MLP neurons of a small language model. Each row is named by its layer, matrix (up: input weights; down: output weights) and neuron, and shows model dimensions 16-143. Each number is 128 + 24 x the weight over its row's rms, rounded and kept within 0 to 255.
A block is one neuron, or neurons of one layer that tend to fire together. After each block is what it responds to, as a language model described it from the Wikipedia text at the highest values.

L2.up890 [157 177 117 127 136  99  63 138 157 139  98 117 104 109  96 145  88 100 181 120 108 127 139 136 124 151  72 113 126 150 157 136 192 139 131 120 139 178 149  99 123 150 138  69 109  98 132 122  95 115 150 118 151 104 117 117 100 153  98 109 124 100 130 129 104 104 192  89 131 150 108 110  93 127 114 177 118 122 125 154 138 114 118 102 108 125 142 101 146  83 126 124  98 134 133  86 123 162 156 154 127 135 157 100 111 137 137 110 132 159 166 145 119 148 112 176 116 158 164 120 191  79 130 113  92 152 143 134]
L2.down890 [136 128 143 100 115 159 133 141 100 172 139 176 107 168  78  94 110 121  95 106 142  98  91 117 148 139 115 154 153 130 175 165 120 135 137 114 144 104 146 141  83 123 145 145 100 105 158 129 109 125 139 119 103 132  91 114 156 117 136 172 153  94 136 140 151 154 158 134 133  90 145 123 128 116 111 111 150 134  88 128 137 125 171 144 141 143 158 111 135 115 139 109  93  95 156 143 138 137 115 148 129 131 141 120 142 143  99 128 133 136 114 140 153 165 114  99 143  98 106 116 124 116 131 158 150 116  98 161]
Responds to: Second or later word pieces finishing a split word, often names (Mar-ion, L-ions, L-ourdes, Gr-ace) or suffixes like -ction, -ility; also help, rel.

L7.up584 [171 110 107 114 126 121 147 103 142 180 126 170 170 136  85 157 148  97 129 136  76 132 121 148 145 183 146 159 108 111 138 120  96 158 123 117 114 138  91 108 121 169 144 134 101 151 121  92 105 144 125  96 111 127  99 163 108 106 133 112  96 154 102 140 148 125  98 131 121 147 112 147 142 124 101  95  60 161 164 153  64  98 123 104 172 149 147 127 119 103 119 118 137 130 147  90 118 131 111  93 135  90 133 123  92 184 131  90 151  90 153 169 120 155 137 142 107  99 165 100 110 151 115 110 114  94  89 128]
L7.down584 [147 125 104 168 130 148 142 144 139 161  95 111 101 111 122  87 115 156 127 106 121  79 125 135 120 132 150 122 148 107 165 143 110 133 152 133 160 125 145 105 154 123 148 186 107 154 125  96 125 148 105 131 140  88 113 111 191 142 106 141 105 145 169 126 129 126 127 167  97 113  93 119 156  87 120 127 114 119 127  69 135 132 132 100 146 158 134  95 175 114 151 109 165  87  85 179 121 128  87 171 110 107 128 111 163 140 117 147 122 122 115 117 123 142 120 120 117 173 128 120 117 155 130 104 120 118 158 126]
L7.up1145 [160  43 159 143 127 117 129 145 109 131 113 129 116 163 143 151 147 115  99  77 127  85 120 148 135 144 140 156 130 137 157 116 149 166 130 165 153 134  73 118 114 140 122 176  98 144 151 128 144 133 117 153 129 142 160 134 145 130 113  91 133 127  99 165 137 103  95 115 156 131 120 170 160 153 136  95 139 111 133 126 106 114 116 112 166 109 141 107 142 148 138 138 126 173 115 141 150 124 167 109 122 110 140 134 116 136 129 109 134  93  98 136 162 119 121 141 122 125 151 137 136 130 121 162 135 125 141 149]
L7.down1145 [126 132 136 120 142 133 149  83 114 124 109 128 137 105 158  97 138 159 152  93 101 127 112 111 172 116 124 166  97 103 149  82 110 148 155 139 126 134 111 103 112  81 119 165 133 179 107 162 122 144 150 144 101  89 156 170 140 165 127  86 173 122 102 138 112 111  98 117 140 118 133 154 111 139 136 131 106 100 167 118 127 126 170 148 135 145 128 120 156  92 162 137 158 122 129 112 152 156 153 188 105 114 134 143 130  96 101 164 133 116 112 147 121 113 102 118 121 165 114 178 123 110 110 123 147 122 113 104]
L7.up1509 [155 170 109 105 108 154  91 130 112 173 115 146 149 106  82 130 117 140 125 132 112 113 142  93 149 149 123 170 136 121 139 180 144 146 165 137  88 127 106 133 116 152 111 135 162 135 144 150 127  79 150 125 130 152  93 163 118  48  89 111 130 124 212  88 177 127 117 150 127 152 146 102  77 150 174 152 135 117 109 133 130 135 145  78 157 134 131 118 106 110 137 114 142 140 166  78  66 113 168 140 133 143 132 138  99 140 145 131 108 136 126 129 119 179 126 136 143 139  98  93 113 121 124  78 133 151 103 130]
L7.down1509 [139 145 137 118 145  53 118 117 151 116 114  69  98 119 113 101 138 156 116  97 128 118 105  88 148 147 134 167 157 208  99 117 155 145 127 108 114 174 129 110 106 133 135 158 129 126  87 104 126 128 161 109 142 122 107  91  86 157 103 110 109 132 131 128 135 126  84 101 166 148 106 130 156 156 129 139 110 182  79 122 133 131 137 153 156 118 107 100 118 104 168 147 127 103 104  97 136 125  80 126  82 118 102 130 136 126  93 103 111 147 177 145 130 149 150 114 113 132 151 122 130 128 153  93 117 109 150 127]
L7.up1627 [148 116  92 140 127 133 131 152 123 154  71 106 137 131 120 133 126  98 140 125 108 138 129 115  80 129  93 145 103 132 127 135 125 153 172 138 127 105 133 123  81 158 122 125 174 115 147 116 166 108 105 126 129 136 108 119 112 138 148 145 137 127 125 143 131 189 129 106 128 136 137 124 117 148 156 160 138  93 117  99 102 155 134 107 179 140 167 135 143 107 122 140 141 138 125 143 135 134 146 108 122 138 107 117 120 119 131 157 120 125 118 123 148 110 103 176 129 111 100 102 160 135 125 146 149 145 123 119]
L7.down1627 [122 130 127 160 145 174 138 157 124  83  88 146 144 162 115 129 147 145 102  89 163 179 112  96 128 146 137 164 145 138 112 125 163 120 132 110 127 110 135 122 105  93 124 113 113 133  80 128 138 104 101 134 127 115 160  62 109 179 128 165 109 135 148 113  99 112 116 137 119 162 133 158 166 129  94 149  90 131  84 136 101  81 143 121 128 130 120 144 164 130  96 114 124 127 132 107 151 110 131 145 143 138 141 124 160 137 107 100 121 128 108 160 112 102 130 134 173 140  91 130 123  74 132 101 173 112 120 153]
Responds to: Final suffix pieces completing abstract nouns that head a noun phrase, often after "the" and before "of", such as import-ance, possib-ility, situ-ation.

L9.up152 [144 104 118 137 152 118  87 129  92 121 159 153 157 123 126 137 162 139  98 119 131  98 124 112 113 118 154 114 143  71 107 138 119 132 109 124 114 122 160  95 146 144 121 174 126 119 120 115 123 126 114 156 102 109 106 100 121 119 117 169 116 131 107 107 151 103 122  99 155 182  84 109 138 140 136 117 170 152 142  88 162  82 143 107  76 153 123 127 127 165 145 148 119 119 116 103 123 174 126 147 155 123 115 104 155 172 138  72 179 160 181 130 147 132 145 136 127 131 101 117 157 131 106 122 111  63 104 148]
L9.down152 [111 122 154 133 111 122 164 151 120 125 134 108 101 153 137 155  73  84 123  90 150 141 163 123 132 116 162 159 163 175 142 171 101 112 169  93 119 129 129 123 122 105  88 119 116 143 158 142 113  97 132 163  57 165 144 127 106 138 139 125 150 188 125 114 145 107 121 106  86 119 106 117 126 119 145 136 153 139 123 121 138 179 120 118 148 101 137  94 104 108 120 110 151 110 156 155  84 157 108  91 111 162 116 119 164 129 128 109 110 142 120 157 131  86 119 112 173 119 174 135 100 114 143 111 109 160 104  86]
L9.up350 [167 111 116 115 127 135 107 130 118 150 104 115 128 127 180 134 165 108 104 120 103  96 127 150  78 104 139 148 120 139  75 122 103 143 132 138 122 128 126 135 165 119 191 166 133 143 121 111  91 122 139 120 114 125 150 175  77 129 139 123  77 115 106 139 103  78 166 106 150 155 105 140 112 141 121 105 160 111 103  90 175 148 104 126 102 122 115 140  91 114 134 155 111 143  99 116 149 160 114 145 128 155 123  84 149 151 143  93 115 157 125 108 185  90 145 163 129 108 103 128 148 172 161 150  83 144 104  97]
L9.down350 [124 137 167 125  64 119  89 107 123  91 119 116 190 169  87 129 152 130 109 138 136  91 133 140 153 122 135 128 141  92 126 131 150 137 117 111 128 135 144 141 135 107 128 132 115 149  78 146 105 131 141  95 155 128 160 133 100 127 116 129 115 122 120 119 125 158 121 160 181 148 147 111 164 136 157 120 128 117 150  87 146 166 129 109 144 180 132 125 109 164 104 104 131 166 117  96 133 171 137 170  87 135 123 122 125 151 116 128 177 146 117 156  97 131 111 144 113 137 122 165 128 122 133 135 145 103 121 145]
L9.up1226 [144 154  99  96 165  96 137 146 165 163 127 123  74 162 103 109 129 131  95 104 136 139 142  89 120 143 114 162 110 139 110 121 126 123 110 131 104 115 137 123 145 188 127 164 100  93 182 135 147 123 112 140 106 112 144 168 115 151  96 137 114 101 130 131 146 144 152 131 137 124 131 133 148 154 139 119 136 126 143 102  92  90  97 112 164 110 121 148 135 140 143 141 126 105 107 147 121 142  73 108 118 146 126 150 137 154 112 106 152 136 139 160 132 121 146 109 126  80 132 149 165 136 133 109 143 118 153 164]
L9.down1226 [158 160 139 136 182 117 133 123  81 109 129 126 155 140 150 162 152 110 127  94 116 163  70 156  87 105 121 142 133 107 127 123 116 136  98 157 131 102 152  78 170 142 107 166 123 128 126 117  92 135 109 100 136 135 138 111 139 116 131 150 179 149 124  88 161 150 134  84 121 140  95 137 159 133 158 134 108 120  99  78 128 114 142 158 110 127 109 142 104 157 137 108 146 112 138 169 144 113  93 158 135 130 121 100 105  93  90 132 129 147  75  92 121 100 124 136 138 117  97 137 166 165 158 162 158 123 196  84]
L9.up1594 [112  97 113 117 145 135 128 152 140 141 123 122 146 143 117 104 153  74 124 124 122 124 134 143  73 127 136 107 139 162 132 158 113 168  78 144 150 172 140 131 116 137  99 144 117 134 154 153 123 112 145 117 153  73 125 121 159 116 111 129 123 108 115 122 150 152 138 108 140 156 105  90 134  91 129 167  86 144 152 136 163 103 122  91  95 107 120 150 112 147 112 145 122 101 145 117  93 110  90 184 136 123 123 109 175  85 120 128 136 161  96 134 166 128 122 121 160 116 166 181 133 126 152  83 115 134 113 126]
L9.down1594 [147 127 130 130  94  98 166 139 126 108 118 126 103 105 127 102 124 131 164 183 123 101 103 138 104  87 122  84 136  98 155 132 142 161 126 149 137 143 107 122 116 107 135 165  97 138 116 116 118 122 125 162 109 119 111 128 167  71 160 157 123 155 125 141 158 120 145 164 111 137  99 160 145 134 161 131 126 123 105 135 128 144 103 154 146 183 143 136 113 141 107 164 164 170 103 142  87 128 114 121 164 122 145 122  83 117 129 134 108 107 133 117 166 150 104 139 130 124 107 182  94 140 108 111  96  76 108 145]
Responds to: The first piece of a split noun, usually M or m, in place or institution names, e.g. museum, mosque, mission, minister.

L7.up17 [145 135 104 132 127 118 148 156  94 121 125 113 151 125 127  77 133 107 136 143 130  91 106 147 118 165 122  81 106 147  88 171 127  89 121 112 143 116 133 142 123 154 112 116 120  99 206 164 165 122 166 112 130 129 131 185 132  94 138 132 119 157 121 142 118 127 152 164 111 153 147 160 165 138 110  91  98 100 101 131 117 111 110 128 122 162 127 155 144 138 119 128 142 127 132  66 106 147 104 151 119 110 166 148 119 123 106 118 121 144 114 148 156 150 184 175 148  75 160 166 128 157 115  96 125 105  86 161]
L7.down17 [167 148 150 116 134  93 168 135 111 125 125 156 121  95 124 111 127 114 145 122 170  66 125 120  81 140 107 110 120 106 144 163 171 166  91 106 114 124 144 123 112 138 136 175  94  85 164 158 128 106 132 142  93  99  90 158 169 104 118 175 126 126  88 147 145 131 106  94 112 136 148 107 127 118 165 136 134 134 157 121 108 164 118 109 111 118 129 164 129 123 133 159 142 136 126 152 130  94 153 150 134 106 176 128 114 157  96 114  96 166 126 107 122 137 118 122 131 128  97 128 101 119 135 148 114  67 128 105]
L7.up357 [132  97 133 132 134 133 137 140 110  70 134 129 121 135 100 123 148 108 165 149 111 126 117 130 155 137 111  82 131 135 136 130 144 126  98 142 133 125 149 161 115 133 158 148 135 100 186  83 153 136 146 151 146 107 137 133 117 117 111 170 118 114 163 111 119 142 151 147  94 126  88  74 113 101 116  88 109 101 124  62  97 153 130 140  76 121 132 130 161 112 113 148 110 150 129 114 131 159 150  61 100 161 121 141 135  83  95 108 137 167 121 144 136 159 132  86 152  77 167  83 131 136 124 107 138 125 142 135]
L7.down357 [137 154 144 140 138 146 145 105 121 152 169  95 146 131 105 140  85 154 140 129  70  99 119 161 113 164  91 161 151 103 131 120 102 129 131 147 123 133  96 150 103 111 111  91 115 181 140 113 111 132 138 125 118 118  98 140 146 126 127  97 131 149 107 122 104 124  86 121 125 142 148 136 141 144 165  87 134 139 147 146 176 105 153 149 141 119 121 105 124 101 114 144 127 100 130 147  93 123  94 136 118 132 123 113 126 130  99 142 191 116 153 169 125 150 132 106 128  97 117 162 121 101  91 111  93  96 133 122]
L7.up1104 [138  86 161 114 123 106 128 178 151 165  93 131 168  90 121  62 142 113  94 133 132 117 112 175  95 135 125 140 168 153 120 106 109 118 151 134 160 128 169 113 129 161 131 129 134 142 140 155 147 121 118 172 132 117 105 166 122  77 109 138 125 117 143 123 180 134 128 119 137 134  84 168 164 131  99 120 165 142 118 108 169 136 141 163 116 135 117 118 138 128 135 124 138  89 137 120 141 141 167 158 117  95 111 176 124 103 107 132 134 105 120 130 130 157 113 164 119 100 158 106 155 108 107 159 105 146 137 154]
L7.down1104 [ 93 169 136  99 152 102 117 142 162  89 139 118 177 133 158 145 121 160 140 131 129 180 100 148 128 125 118 124 117 110 118 126  81 132 139 131 144 117 107 119 131 131 109 166  94 161  93 119 104  86 151 133 133 108 153 143 133 124 110  96 166 104 120 102 132 102 166 104 105  34 132 154 105 142  99 123 114 154 150 146 120 127 138 103 113 165  90 149 119 132 130 147 128 121 139 141 124 127  75 112 121 134  95 172 127 119  98 104 132 142  95 152 154 121 164 170 140 118 106 135  91  70 111 112 104  96 145 126]
L7.up1549 [ 85 153 107 111 115 166 121 138 147 153 107 113 139 126 166 108 107 122 174 144  99 106  56 124  85 138 166  61 105 136  78 148 122 169 174 178 135  92 126 113 144 150 110 131 139 129 110 102 139 125 135 164 152 122 121 119 159  80 112 124 101 114 165  76 153 134 135 157 123  86 115 126 154 134 109  56  94 126 121 122 134 108 107 120 177 113  67 148 124 130 111 124 142 142 128 151  87  96 162 122 101 129 133 111 129  90 114  92 144 121 178 107 126 143 109 122 152 102 137  94 100 114  98 164 126 117 161 150]
L7.down1549 [132 109 170 135 100 107 115 111 157 133 111  79 122 150 139 148 106 157 121 160 105 125 135 146 147 135 159 139 109 167 138 140 121 146 129 141 137 137 102 105 113 175  87 141 124 119 144 142 139 137 126  71 113  73 120 142 121 122 199 153 141 114 139 115 205 143  98 123 125 153 124 138 105 118 139 119 144 126 141  77 125  95 123  86 111 188 132 162  88  90 145 125 139 160 124 162 132 160 141 127 131 149 158 145 183 110 134 111 122 152 147 133 150 129 139 143  82 155 127  95 126 124 127 149 113 128 110 170]
Responds to: The first piece of a word starting with M, usually a capital M, in names, places and table cells, such as Museum, Middle-earth, Murcia.

L2.up692 [ 77 142 121 128 160 113 153 158 166  77 159 106 195 140 138 168 102 155 146  99 137 104 130 138 154 107 120 165 133 120 136 109 155 136 160  96 135 161 163 118 133 155 120  97 118 101 185 153 131  96 130 115 164 123 163  99 140 169 136 197 172 132  83  78 100 100 117 121 113 115 146 162 121 121 127 136 141 106 115 115 122 114 161 197 124 119 132 130 119 129 166 146  78 144 182 180 100 142 141 151 123  99 135 101 142  98  74 106 152 135 155 111 123 110 145 136 114 143 164 141 142 108 146 119 109 136 116 121]
L2.down692 [148  77 151 110 124 129 136 161 131  99 125 119  78 137 147 129 161 108  76 116  96 107 147 110 103 138 118 103 125 164 144 157 153 151 131 160 100 129 150 163 158 111 115 146 100  97  93 142 132 166 133 117  99 114 136 135 153 170 123 126 130 138 119 148  94 140 149 139 158 158  96 114 169 112 102  91 128 149 145 109 159 134 139 108 127  87 101 135 103 123 109 145 127 119 145 125 105 140 108 100  78 134 130 145 119  96 200 143 121 128 151 128  80 113 129 170 147 142 167 147 167 102 108 119 113 135 141 111]
Responds to: Final pieces of place-type nouns (Township, Region, Castle, Site) and the following of/in/along that link them to a location, as in Battle of, township in, east along.

L9.up521 [157 120 144 139 145 126 143 105 115 105 127  76 101 107 144 130 137 134 147 121 108 124  97 113 126 148 188 151 161 143 126 169 121 187 106 115 164 162 125 131 118 164 129 105 134 159 132 133 117 120 140 117 152 110 136 117 132 138 124 102 100 108  67 149  93 109  63  83 113 115 146 159 124 135  98 156 125 141 168 150 149 116 149 135  79 115 122 153 164 149 138 136 113 122 125 132 127 128 116 130 110 113 127 119 159 149 143  55 109 155 131 125 132 161 141 103 149 115 128 159 109 143 103 148 113 122 126 124]
L9.down521 [120 168  87 120 179 117  91 125 106  95 112 184  91 140 111 158 107 145 135 159 156 142 145 139 112 126  70 166 131 107 146 126 168 116 121 140 128 129 142  74 118 113 123 101 116 115 141 116 131 128  95  97 113 151 121 116 124 179 105 128 131 162 125 155 110 170 112 103 166 119 110 161 133 163 144 118 111 143 140 127 134 156  96 108 152 144 116 117  97 110 141 147 134 114  96 128 164 126  91 102  91 156 151 129 120 135 129  85 118 126 133 112 134 142 133  75 121 134 129 127 163 147 110 151 151 122 150 122]
L9.up690 [121 142 101 171 113 121 153 106 115 125 142 130 127 169 137  77 145 122 179 111 114 178 136 150 134 127 110 147 124 111 127 156  86 111 150 147  79 137 131 121 116 115 157 123 141 127 165 125 107 167 129 144 167 159 159 102 170 132 117 116  98 151 124 134 119 126 115 101 155 129 118 107 104 146 123 144 107 156 134  89 100 137 125 131 130 158 171 124 158 132 178 139  71 113 144 132 167 124 116 159 149 107 127 123 123 149 143 166 110 166 150 144 112 150 147 150 168 126  93 109 143 105  97  92 122 175 162 129]
L9.down690 [137 105 136 154 112 114 135 125 152 146  82 116 131 109 169 146 121 120 123 141 150 153 183 141  94 109 100 138 101 130 141 110 161 190 144 178 145 136 179 156 170 109 117 116 103  96 126 122 142 125 121 164 141 152 116 164 134 155 156 143 127 131 169 117 108 129 110 101 120 150 128 149 165 123 117 158 127  99 118  90 111 155 115  86 146 125 116 189 154 113 102 161 105 113 155 121 140 110 137 160  93 111 119 130  72 114 123 147 132 136 168 125 121 112  95 126 128 143 156 139 103  80 104  94 116 173  85 158]
L9.up816 [120 135 153 169 115 106 120 150 137 135 193 114 136 141 143  77 150 125 101 139 132 148 130 112  95 145 165 113 156 132 115 184 150 146 107 110 128 136  76  92 116 100 171 184  96 170 107  98 142 136  76 109 129 135  96  82 122 194 141 110 131 140 139 128 100 134 173 201 117 150  96 100 164 115 142 122 125 120 127 133 103 153 103 136 119 137 142 174  99 117 106 113 132 139 114 151 115 146 144 111 109 120 127 123 164 129 101 100 101 116 111  88 120 168 130  95 115 122 108 138 152 127 173 135 127 172 116 124]
L9.down816 [140 143 132 162  92 206 163 137 123 172 123 119 113 116 105 143 125 131 147 161 154 138 155 122 125 111 117 126 104  86 100 130  90 132 148  66 133 141  95 138 118 178 136  87 160 131 152 105 118 128 125 118 162 125 148 133 110 116 144 139 135 103 114 119 109 134  76  84 117 139 171 116 131 161 116 139 126 143 132 140 105 104 112 129 140 136 139 134 130 102 123 136 176 140 111 151 130 131 134 125 119 110 113 133 150 123  88 138 133 131  98 114 155  99 141 118 119  85 126 126 127 112 121 148 141 154 154 141]
L9.up1783 [177 107 173 160 101 141 121 106 106 144  99 153 159  97  88 134 143 122 164 136 120  49 132 140 122 139 160 134 109 144 147 180 140 138 113 121 152  70 124 105 110 137  75 139 115 163 150 103 100 148 130 122  91  88 118 144 171 103 127 104 172 137 102 149 128 142 123 141 128 118 130 102  87 109  94 154 129 149 127 101 148 154 152 165 161 139  95 138 150 103 128 140 117 175  61 115  87 109 165 102 124 134 129 157 130 101  60 108 129 125 138 132 101 137 105 150 108 113 137 134 149 120 103 118 146 129 179 137]
L9.down1783 [129 120 135 130 110 115 109 141 121 116 118 165 122 164 160 157 105 106 180 139 121 113 114 164 138 195 128 186  99 105 128 111 168 142 144 104 165  97 124 118 121  84 156 139 133 117 132 122 139 125 120 141 118 147 107 132 164  94 129 123 114 115 110 131 138 164  65 131 131  99 126 102 131 121  97 129 115 120 116 147 101 116 145 111 193  96 101 142 138  70 152 161 101 159 156 136 151 135 131 191 148 135 139 140 122 129 125 142 132 134 124 151  85 134 107 119 145 138 114 164 151  91 101  96  83 156 165 120]
Responds to: Final word pieces that complete abstract nouns, usually after "the" and before "of", such as presumpt-ion, import-ance, independ-ence, util-ization.